{"norm_place": "pre", "positions": "rope", "rope_fraction": 1.0, "parallel_block": false, "lr_mult_o": 4.0, "warmup_steps": 200, "batch_tokens": 32768, "train_tokens": 241300000}
MLP neurons of a small language model. Each row is named by its layer, matrix (down: output weights) and neuron, and shows model dimensions 16-143. Each number is 50 + 12 x the weight over its row's rms, rounded and kept within 0 to 99. A neuron's up and down rows have the sign that makes its largest values positive.
A block is one neuron, or neurons of one layer that tend to fire together. After each block is what it responds to, as a language model described it from the Wikipedia text at the highest values.

L6.down3:48 46 23 62 35 40 43 67 56 49 53 54 60 62 50 62 62 54 67 39 39 75 40 44 41 33 53 35 42 69 45 38 51 60 51 49 34 40 49 40 66 46 53 38 41 52 44 51 75 69 47 62 60 40 39 41 37 33 50 39 57 58 84 43 49 51 44 37 39 26 61 56 53 35 34 51 30 36 29 58 28 62 31 33 61 63 50 49 40 14 48 66 75 57 52 76 59 62 69 42 48 48 31 54 35 56 41 46 68 38 52 42 38 45 62 29 59 42 52 36 52 37 44 35 47 57 63 48
L6.down13:51 55 54 61 44 42 40 52 36 67 50 40 38 36 65 43 42 61 48 51 54 40 11 54 60 54 27 54 75 39 53 50 44 32 25 63 50 47 39 70 51 37 31 42 45 46 55 57 52 60 64 19 51 59 39 58 43 72 42 60 72 30 68 73 42 53 55 29 43 64 37 54 40 53 58 66 57 52 43 41 45 45 63 46 54 47 42 63 46 36 53 50 63 48 40 41 59 54 53 46 46 51 38 47 56 57 54 56 29 58 32 72 50 47 48 46 43 72 44 37 35 55 63 41 16 43 72 54
L6.down40:57 43 53 63 72 42 50 56 68 37 48 46 43 55 66 34 53 60 51 46 51 61 55 81 32 72 39 51 72 45 40 33 68 26 50 55 39 45 43 66 43 69 49 47 24 55 42 47 55 45 60 50 65 50 57 40 45 51 34 55 27 51 46 28 61 66 53 45 61 66 50 56 63 50 45 47 38 68 46 55 64 59 52 46 46 31 46 60 47 63 75 53 52 69 52 45 36 36 33 57 53 45 57 51 62 42 70 34 49 53 45 73 64 72 34 45 23 44 55 30 40 20 61 44 56 33 40 75
L6.down65:44 46 81 46 64 57 47 51 47 42 44 55 68 65 53 59 47 49 41 48 44 63 46 50 45 61 56 49 43 72 36 53 63 34 36 62 50 33 34 80 54 51 67 50 56 47 58 62 42 55 31 45 59 50 62 53 44 54 35 65 41 42 32 51 44 74 49 40 65 43 55 49 74 51 53 40 53 44 54 50 43 40 46 64 79 64 38 44 61 53 53 45 52 70 60 50 67 79 23 49 37 58 79 46 58 35 55 44 69 78 49 55 60 41 31 68 61 59 53 29 40 40 47 44 63 41 42 46
L6.down83:66 59 33 25 70 52 45 55 49 64 56 52 57 56 57 46 58 63 54 63 55 31 52 44 25 53 45 49 66 53 56 59 41 39 47 39 72 54 55 46 50 62 30 66 60 35 63 31 47 34 63 47 46 46 29 45 41 61 58 51 45 46 52 58 51 42 54 57 47 39 49 46 40 56 53 61 55 47 52 59 60 43 39 58 47 66 41 61 48 16 29 59 39 49 47 36 68 34 71 23 71 44 60 36 46 72 52 60 52 61 32 40 45 32 35 74 59 56 47 42 62 54 54 50 50 61 48 55
L6.down192:54 67 67 51 36 65 36 39 38 61 39 34 62 57 52 30 66 35 43 67 63 37 58 47 53 53 26 58 62 66 36 45 62 66 58 59 48 27 31 55 60 61 27 59 55 58 38 62 51 45 40 40 51 63 50 35 46 66 47 48 41 48 55 54 47 37 67 54 56 68 56 71 65 44 46 70 57 53 58 48 61 59 67 43 47 58 42 48 62 57 49 43 44 38 64 35 47 62 69 38 72 53 33 43 49 49 53 52 56 56 44 58 34 32 49 43 54 52 46 50 51 52 49 33 51 58 55 55
L6.down201:49 40 41 38 68 56 22 61 61 55 45 58 58 32 38 44 41 64 53 37 55 56 33 32 71 39 59 62 50 40 50 60 52 45 47 45 53 46 40 44 44 63 44 41 23 69 51 54 56 72 45 65 35 49 63 28 53 42 62 30 53 58 68 55 44 53 58 56 37 37 60 44 27 55 66 80 51 53 37 46 50 50 25 45 77 50 58 30 30 39 59 47 62 27 69 39 34 43 37 38 44 34 52 51 45 53 52 59 47 42 51 65 48 44 33 51 42 69 61 47 64 70 56 57 50 38 68 42
L6.down267:53 41 79 31 71 80 49 56 41 47 67 33 49 67 51 46 50 45 56 43 48 43 44 37 61 75 36 54 34 46 47 54 32 35 62 59 40 38 38 49 42 73 51 55 31 51 47 35 58 41 33 54 56 54 48 40 54 39 48 36 55 46 66 52 37 41 45 45 51 59 46 61 67 49 58 45 52 47 50 50 51 57 52 41 49 64 54 55 60 33 74 36 74 55 40 68 62 54 56 68 49 50 70 24 46 55 42 47 61 57 40 87 50 31 67 74 36 67 54 70 43 33 35 38 29 60 55 51
The conjunction "and" (sometimes a comma, & or or) right after a proper name, joining named people, places or works: "Samson and Powder", "Topeka and Santa Fe", "Hubert and Jan".

L5.down157:55 71 57 41 54 47 47 45 49 53 42 40 24 40 51 59 56 44 47 48 46 36 63 55 52 73 47 69 61 66 74 25 55 46 60 55 60 53 49 48 65 46 44 69 35 62 47 39 74 54 33 38 35 58 52 55 33 54 53 51 62 56 64 35 43 50 51 65 48 22 46 37 63 44 51 45 23 28 48 51 67 63 69 72 37 33 33 45 41 47 58 49 25 55 51 50 63 54 46 42 70 40 35 31 53 50 43 38 51 70 67 44 52 34 43 69 52 36 68 54 38 61 40 44 31 51 43 54
L5.down280:34 39 56 68 58 60 53 33 39 62 53 42 51 46 55 38 44 51 32 71 72 40 57 54 39 52 33 54 39 44 46 45 51 40 45 58 23 49 49 49 44 66 60 61 53 46 59 49 53 47 42 69 33 51 46 65 33 63 72 41 47 48 42 35 52 67 22 43 59 60 66 42 52 52 49 51 42 49 53 47 53 57 35 53 41 48 59 54 58 47 64 67 44 43 42 36 50 68 31 48 50 66 69 41 53 74 58 46 38 85 39 59 31 53 57 62 48 63 44 45 74 39 31 83 30 57 47 30
L5.down319:48 53 55 60 44 21 61 45 69 48 57 45 56 49 62 56 53 64 56 59 31 38 45 54 64 63 60 46 65 42 54 31 73 54 60 30 48 53 39 56 65 28 42 35 58 66 48 54 50 50 49 59 66 48 58 53 58 56 42 48 37 45 58 40 55 31 39 44 52 42 51 45 34 46 53 55 56 46 67 52 43 42 50 60 69 27 56 73 36 61 53 52 53 70 45 75 52 65 64 44 34 56 38 56 20 67 36 55 36 44 40 30 18 60 39 52 68 43 56 47 56 48 45 41 59 56 60 52
L5.down336:68 43 52 60 49 46 42 43 51 30 49 53 65 59 38 32 47 41 47 57 58 51 42 27 50 65 54 32 35 49 41 51 34 44 39 69 44 48 61 57 47 39 44 60 44 73 45 66 46 38 42 46 27 66 48 51 54 63 48 66 27 41 47 34 41 45 50 39 46 43 69 46 69 36 51 35 58 46 63 27 37 39 43 55 62 59 12 65 45 61 44 37 64 63 64 60 42 46 73 79 30 43 67 72 61 57 62 56 46 51 33 44 56 74 52 69 64 51 26 31 55 42 46 53 49 46 42 43
Three groups: dashes inside Markdown table separator rows (|---|-); nouns after "the" that take an "of" complement (quality, use, history); and mid-sentence connectors such as "with", "and", "of" that introduce an elaborating clause.

L5.down72:66 57 41 53 55 46 45 55 58 19 43 49 60 57 50 60 49 51 51 59 51 68 50 26 57 60 72 61 38 30 37 40 33 59 50 40 42 35 44 54 70 47 38 40 60 61 49 49 51 50 28 52 49 62 56 51 78 59 54 41 55 68 64 51 40 71 45 57 37 49 38 44 56 54 42 48 37 61 37 43 28 41 48 59 48 46 46 39 51 47 56 53 78 47 60 38 42 58 49 76 42 43 49 34 35 51 41 28 46 62 59 25 45 67 43 33 54 60 45 63 53 49 60 37 70 43 43 50
L5.down95:55 46 67 53 53 45 43 40 31 52 69 61 29 60 29 66 39 53 58 55 54 51 38 34 30 35 57 50 83 37 34 71 50 42 28 62 43 40 49 44 71 37 45 55 44 62 62 75 55 40 51 59 73 59 55 61 47 56 51 51 61 46 44 61 45 40 50 82 44 34 53 49 27 40 65 42 51 62 34 53 41 49 38 54 53 72 50 56 53 56 56 34 27 56 40 38 63 51 50 52 51 54 82 34 43 57 47 34 57 54 50 58 52 69 51 57 83 46 39 49 59 57 73 43 61 50 65 62
L5.down259:48 41 45 58 32 39 40 57 37 54 32 65 55 39 40 34 37 33 71 49 39 65 42 45 66 41 45 40 67 32 58 78 63 39 43 47 54 50 68 52 54 36 46 48 62 50 60 53 55 51 59 74 55 50 36 46 62 30 21 54 42 59 47 54 39 32 30 47 48 42 39 54 60 56 40 18 60 41 48 57 69 39 70 37 38 55 57 65 66 56 60 52 35 56 37 50 33 33 49 51 55 59 44 46 56 57 58 46 64 42 59 42 37 80 71 56 45 53 35 60 41 69 63 58 62 43 62 32
L5.down299:40 30 55 56 47 39 43 48 34 48 35 50 58 54 55 46 57 58 53 52 49 49 42 35 56 28 57 43 42 53 43 48 61 65 17 39 45 39 51 45 51 57 38 51 58 69 39 55 54 55 54 65 45 22 56 36 48 45 48 26 70 65 38 35 54 70 59 68 44 69 46 49 73 30 58 45 70 51 45 60 47 47 46 55 37 43 49 64 67 56 57 55 57 35 63 43 50 63 58 56 50 56 60 58 48 90 54 44 74 66 27 56 72 48 26 57 56 62 60 55 45 58 42 27 41 43 38 56
Word-final pieces that complete a split verb, often speech or reporting verbs, such as remark-ed, arg-ue, comment-ing, expl-ain.

L6.down26:47 30 48 60 61 35 35 56 55 42 55 71 46 57 25 61 58 60 58 62 53 68 30 25 59 71 70 42 48 31 27 52 43 43 69 51 65 47 58 18 50 36 36 66 54 54 40 63 69 45 36 74 60 48 47 51 74 41 77 55 45 67 55 36 45 36 53 54 62 39 42 48 49 47 49 45 52 43 45 62 48 50 68 60 42 50 50 47 28 47 43 51 45 65 56 49 30 45 57 51 61 53 57 30 34 40 59 57 60 43 52 29 50 42 46 40 74 41 38 41 48 59 65 51 51 35 61 31
L6.down27:46 52 63 60 54 59 52 62 41 39 51 33 63 43 71 53 42 45 58 44 50 66 42 42 58 33 76 38 52 46 46 46 68 48 44 71 32 48 26 46 39 65 50 52 47 49 34 44 56 47 47 44 57 50 35 60 54 64 44 54 50 39 39 35 46 50 38 51 44 48 67 54 31 72 60 61 38 49 60 32 56 40 43 39 46 60 80 62 57 27 59 47 39 42 64 46 46 56 44 48 44 53 63 45 70 37 74 50 77 47 59 48 54 63 51 45 50 53 36 32 34 63 61 44 22 50 32 40
L6.down68:51 55 50 56 45 52 46 61 54 47 30 42 40 49 52 44 33 39 58 40 19 56 42 51 35 63 32 51 32 48 40 55 58 40 63 51 63 48 62 50 21 47 65 62 26 47 46 57 55 28 54 54 32 59 52 46 53 44 58 62 54 54 40 65 25 79 34 82 63 45 81 52 47 41 46 59 58 59 41 40 38 57 48 36 47 48 63 43 40 54 30 49 61 47 63 65 61 47 52 71 57 44 44 58 60 57 46 49 60 44 40 50 55 47 46 35 58 64 55 81 63 34 60 56 39 40 73 53
L6.down106:53 61 63 43 74 33 29 40 57 66 58 59 09 57 52 60 40 42 58 60 52 44 59 34 47 73 47 47 36 28 45 63 54 47 57 40 53 37 38 47 52 58 51 42 34 43 56 54 53 43 61 29 44 55 74 46 62 54 44 53 52 50 63 60 47 43 46 34 47 58 37 64 51 60 63 53 41 51 53 46 52 34 74 68 29 73 71 48 76 61 67 41 49 55 42 47 52 49 59 57 52 51 46 61 41 48 47 56 50 58 61 50 38 46 47 47 58 41 40 51 74 37 59 44 54 33 41 54
L6.down236:57 42 58 34 45 57 63 34 51 50 56 55 62 62 43 79 28 52 47 31 42 44 54 55 36 76 50 61 37 52 32 35 50 30 32 58 59 47 55 46 50 35 47 51 34 86 49 38 47 46 27 63 70 57 50 56 50 68 55 50 65 32 44 49 36 55 57 40 61 56 65 50 37 58 51 65 53 31 67 68 40 58 30 54 53 48 59 60 60 51 67 60 48 34 62 32 47 26 48 48 61 28 67 48 33 53 56 29 52 40 53 35 41 79 52 68 57 35 47 55 39 55 46 49 65 47 52 45
L6.down262:85 44 43 33 51 43 38 38 52 49 40 76 53 59 44 59 40 52 53 41 45 42 21 47 33 36 49 47 51 47 42 51 52 45 47 42 58 25 63 59 60 39 47 47 41 60 52 61 53 63 46 54 30 53 50 74 47 33 71 51 31 71 59 27 40 48 42 34 37 42 74 44 38 47 46 30 51 58 45 58 38 30 47 64 57 61 45 21 26 42 55 39 62 52 40 43 47 47 43 61 33 49 82 55 55 47 53 35 37 75 45 50 61 42 54 53 55 55 34 42 57 52 51 58 46 63 43 36
L6.down321:45 62 51 37 35 59 46 39 56 69 58 49 60 63 52 48 51 39 50 57 38 57 52 37 65 64 35 41 63 29 41 52 55 66 55 57 72 46 45 54 66 63 40 66 39 69 52 84 56 50 42 50 60 63 44 57 35 42 42 42 34 64 53 47 69 70 70 58 37 43 42 56 52 45 55 63 66 44 59 18 62 51 59 66 54 68 73 46 38 40 50 72 58 51 65 55 67 68 46 70 84 54 57 53 44 44 50 69 40 51 72 37 44 49 38 62 58 58 60 58 36 57 63 42 42 40 62 28
L6.down342:62 42 58 51 37 53 47 43 55 34 57 56 35 51 51 47 49 38 47 41 55 51 32 28 55 75 22 49 55 50 36 40 34 34 66 61 46 41 36 43 31 54 37 52 51 37 66 64 38 63 47 68 33 39 42 27 58 46 60 48 39 30 62 45 46 51 62 39 47 35 41 71 45 53 67 53 50 40 67 45 42 38 26 57 46 48 77 68 34 47 41 38 40 50 57 54 35 36 46 39 41 52 52 56 61 45 71 43 70 52 42 48 46 41 58 68 68 57 50 47 37 48 33 43 55 33 84 60
Final pieces that complete a verb split into several tokens, often after "to", taking an object, e.g. resc|ue, describ|e, distingu|ish, retrie|ve.

L10.down186:48 41 44 51 41 33 34 36 71 72 49 38 41 42 39 50 39 42 31 62 44 29 49 53 44 39 63 27 56 68 62 57 52 44 47 50 46 62 61 58 50 25 60 38 45 47 52 26 40 50 51 62 33 30 56 66 78 49 35 59 56 34 57 40 62 55 79 64 25 47 29 46 27 36 59 43 52 39 65 59 47 61 41 41 54 38 61 44 46 49 60 75 41 53 60 41 31 58 59 34 46 51 49 27 64 49 34 60 51 51 41 53 54 60 58 43 45 32 28 51 53 56 47 59 51 51 46 59
L10.down235:48 40 53 45 42 60 56 53 69 38 56 38 61 43 54 64 46 29 53 58 52 74 50 34 57 51 68 59 37 54 51 60 52 65 36 62 43 49 40 35 45 80 37 42 75 44 53 56 58 47 61 50 24 53 62 44 44 57 19 44 61 38 41 63 61 54 56 76 43 63 30 54 46 72 37 48 59 51 42 57 65 45 47 44 50 65 54 43 59 66 52 37 71 60 41 51 62 71 54 54 56 34 38 58 45 36 62 47 75 46 55 49 41 53 79 18 50 60 59 59 39 59 27 40 33 55 44 55
Coordinating "and" (sometimes "then", "which") ending one clause or phrase and starting another, e.g. "uncles and did so", "stiffness and was".

L6.down20:25 51 79 71 44 59 52 57 54 48 39 52 77 59 53 41 37 45 54 44 56 52 58 18 38 63 41 40 51 47 35 74 47 30 58 47 41 35 68 59 56 56 30 54 66 76 52 56 49 47 71 66 45 58 33 36 57 46 51 56 52 48 40 40 67 56 36 61 50 33 58 45 54 70 44 41 44 51 36 56 54 50 43 34 51 45 45 53 55 60 35 52 31 54 57 21 70 42 44 48 58 34 61 44 37 53 48 44 73 41 28 31 59 50 44 44 80 54 64 56 27 42 27 63 37 46 33 38
L6.down119:51 56 45 49 61 51 61 58 60 46 64 44 63 63 54 58 63 62 58 38 52 46 54 49 43 61 52 34 35 43 36 47 46 34 60 18 47 64 43 30 55 28 77 70 60 32 59 33 51 42 49 48 45 48 48 68 47 61 53 32 60 67 52 41 46 40 51 16 42 45 54 41 62 42 48 35 33 50 58 75 39 30 36 37 66 37 61 35 52 37 51 21 33 40 49 55 34 36 45 54 41 49 48 40 32 42 36 64 52 40 53 44 77 50 43 64 66 43 52 45 43 64 52 42 52 63 63 54
L6.down137:40 47 60 51 40 42 49 42 57 54 44 75 37 40 43 52 50 68 72 39 45 51 46 73 56 58 60 30 41 54 54 40 47 35 52 42 49 60 51 35 33 49 26 48 55 55 50 62 52 49 64 66 44 45 56 39 60 39 30 36 54 45 59 57 53 40 37 57 61 50 63 53 53 41 44 52 38 43 46 54 64 48 34 59 57 36 41 53 72 54 47 39 73 47 44 38 27 52 58 19 52 61 50 56 34 43 50 42 49 38 56 32 30 50 37 46 32 46 39 48 44 49 51 47 54 63 49 44
L6.down207:42 68 45 54 58 51 50 62 49 35 47 61 42 47 59 55 36 51 62 41 52 62 55 39 62 61 45 53 33 49 56 58 61 39 63 41 56 40 41 35 66 61 60 50 45 36 40 29 46 32 51 40 69 47 64 39 52 50 39 48 37 32 52 50 44 50 50 36 54 38 57 42 65 39 41 48 63 18 42 52 71 57 48 73 49 34 61 52 65 56 66 37 53 58 76 50 46 28 69 43 27 69 49 69 47 56 54 67 40 25 64 41 67 41 53 69 56 70 45 75 56 56 62 34 41 45 57 51
L6.down297:63 69 38 61 46 50 50 26 52 44 43 46 41 53 36 66 64 37 50 43 28 31 52 45 62 29 28 33 46 41 29 48 53 39 52 47 53 44 68 55 52 40 68 41 48 41 65 56 46 61 50 69 58 58 46 24 66 53 50 52 77 36 51 69 46 43 59 40 52 62 58 36 58 45 61 52 47 86 70 44 46 36 54 34 56 44 48 60 35 56 48 42 50 47 50 33 55 53 45 34 35 52 46 51 22 28 65 49 39 67 58 26 45 60 83 63 64 38 38 48 34 42 44 48 68 44 52 50
L6.down329:73 45 42 46 49 33 63 57 49 47 51 56 56 39 55 51 60 48 58 41 00 57 38 54 42 40 21 51 43 48 26 56 54 45 41 43 44 45 49 44 48 43 58 31 42 35 53 46 55 59 48 58 88 48 42 60 46 45 33 26 48 32 52 46 50 58 43 49 35 49 47 37 42 50 40 64 38 45 37 41 57 47 63 35 43 29 46 71 57 50 54 57 37 46 79 59 45 61 35 69 55 40 52 47 36 39 26 60 45 37 69 54 58 63 59 68 43 35 41 53 30 55 61 41 47 46 54 59
L6.down363:57 43 50 59 68 35 46 64 42 40 43 47 72 62 32 67 50 44 41 43 56 59 57 37 53 62 31 52 41 15 38 32 69 59 52 55 70 52 60 52 81 50 54 60 53 43 53 47 26 39 70 60 67 58 59 43 68 67 44 42 58 48 43 55 44 46 39 53 46 54 53 47 67 54 51 29 52 63 54 57 49 52 54 31 42 57 54 37 29 44 62 25 42 68 77 40 87 61 44 57 58 56 34 47 42 42 49 72 54 25 43 48 57 47 50 57 65 55 47 57 28 37 53 57 61 56 71 49
L6.down383:49 56 30 33 58 50 44 56 55 44 36 65 55 51 60 32 35 50 44 51 52 41 37 42 53 54 61 48 46 38 48 39 45 44 36 39 67 40 54 28 67 44 75 59 54 31 37 51 40 58 52 54 66 43 48 41 50 72 54 49 61 41 55 38 26 36 44 38 41 54 28 44 68 27 46 47 53 45 48 56 44 49 68 46 69 54 64 43 32 61 58 46 58 57 58 46 70 41 39 50 32 56 66 63 30 53 50 70 66 15 44 56 47 57 45 48 54 51 24 63 22 29 49 47 53 69 71 39
Structural tokens in infobox and table markup: dash bullets starting "- Field:" lines, pipe cells in table headers, and blank lines ending an infobox.

L10.down320:29 54 62 68 37 34 62 43 60 77 47 54 58 56 33 52 54 79 53 53 27 34 44 59 57 53 57 31 39 62 57 65 42 51 60 56 53 36 42 61 45 14 49 59 60 77 29 61 33 47 53 33 70 65 41 70 49 28 55 43 63 62 64 40 35 54 57 55 33 34 39 57 56 42 62 45 40 46 48 41 50 48 60 51 58 35 25 39 45 27 34 41 58 53 56 47 71 51 34 58 42 62 46 63 51 55 43 67 28 54 48 47 54 40 56 61 49 59 37 61 52 51 34 46 47 56 69 67
L10.down359:47 57 64 56 50 56 45 51 29 72 50 72 38 40 47 39 37 38 43 47 48 36 52 59 60 68 51 65 62 40 48 60 33 61 68 53 63 52 59 48 46 58 54 44 53 42 52 38 81 48 76 49 44 64 47 51 27 42 53 55 65 41 57 51 63 52 56 36 45 68 56 58 30 41 55 32 47 44 57 46 49 41 41 62 62 62 32 57 52 51 36 41 53 65 48 45 30 46 50 63 44 74 32 44 54 52 49 49 62 44 45 53 50 50 57 74 41 52 68 63 70 47 44 40 41 36 67 40
Verbs of saying, judging or concluding, often their final piece, that introduce a quote or clause in reviews and summaries, e.g. stating, notes, says, called.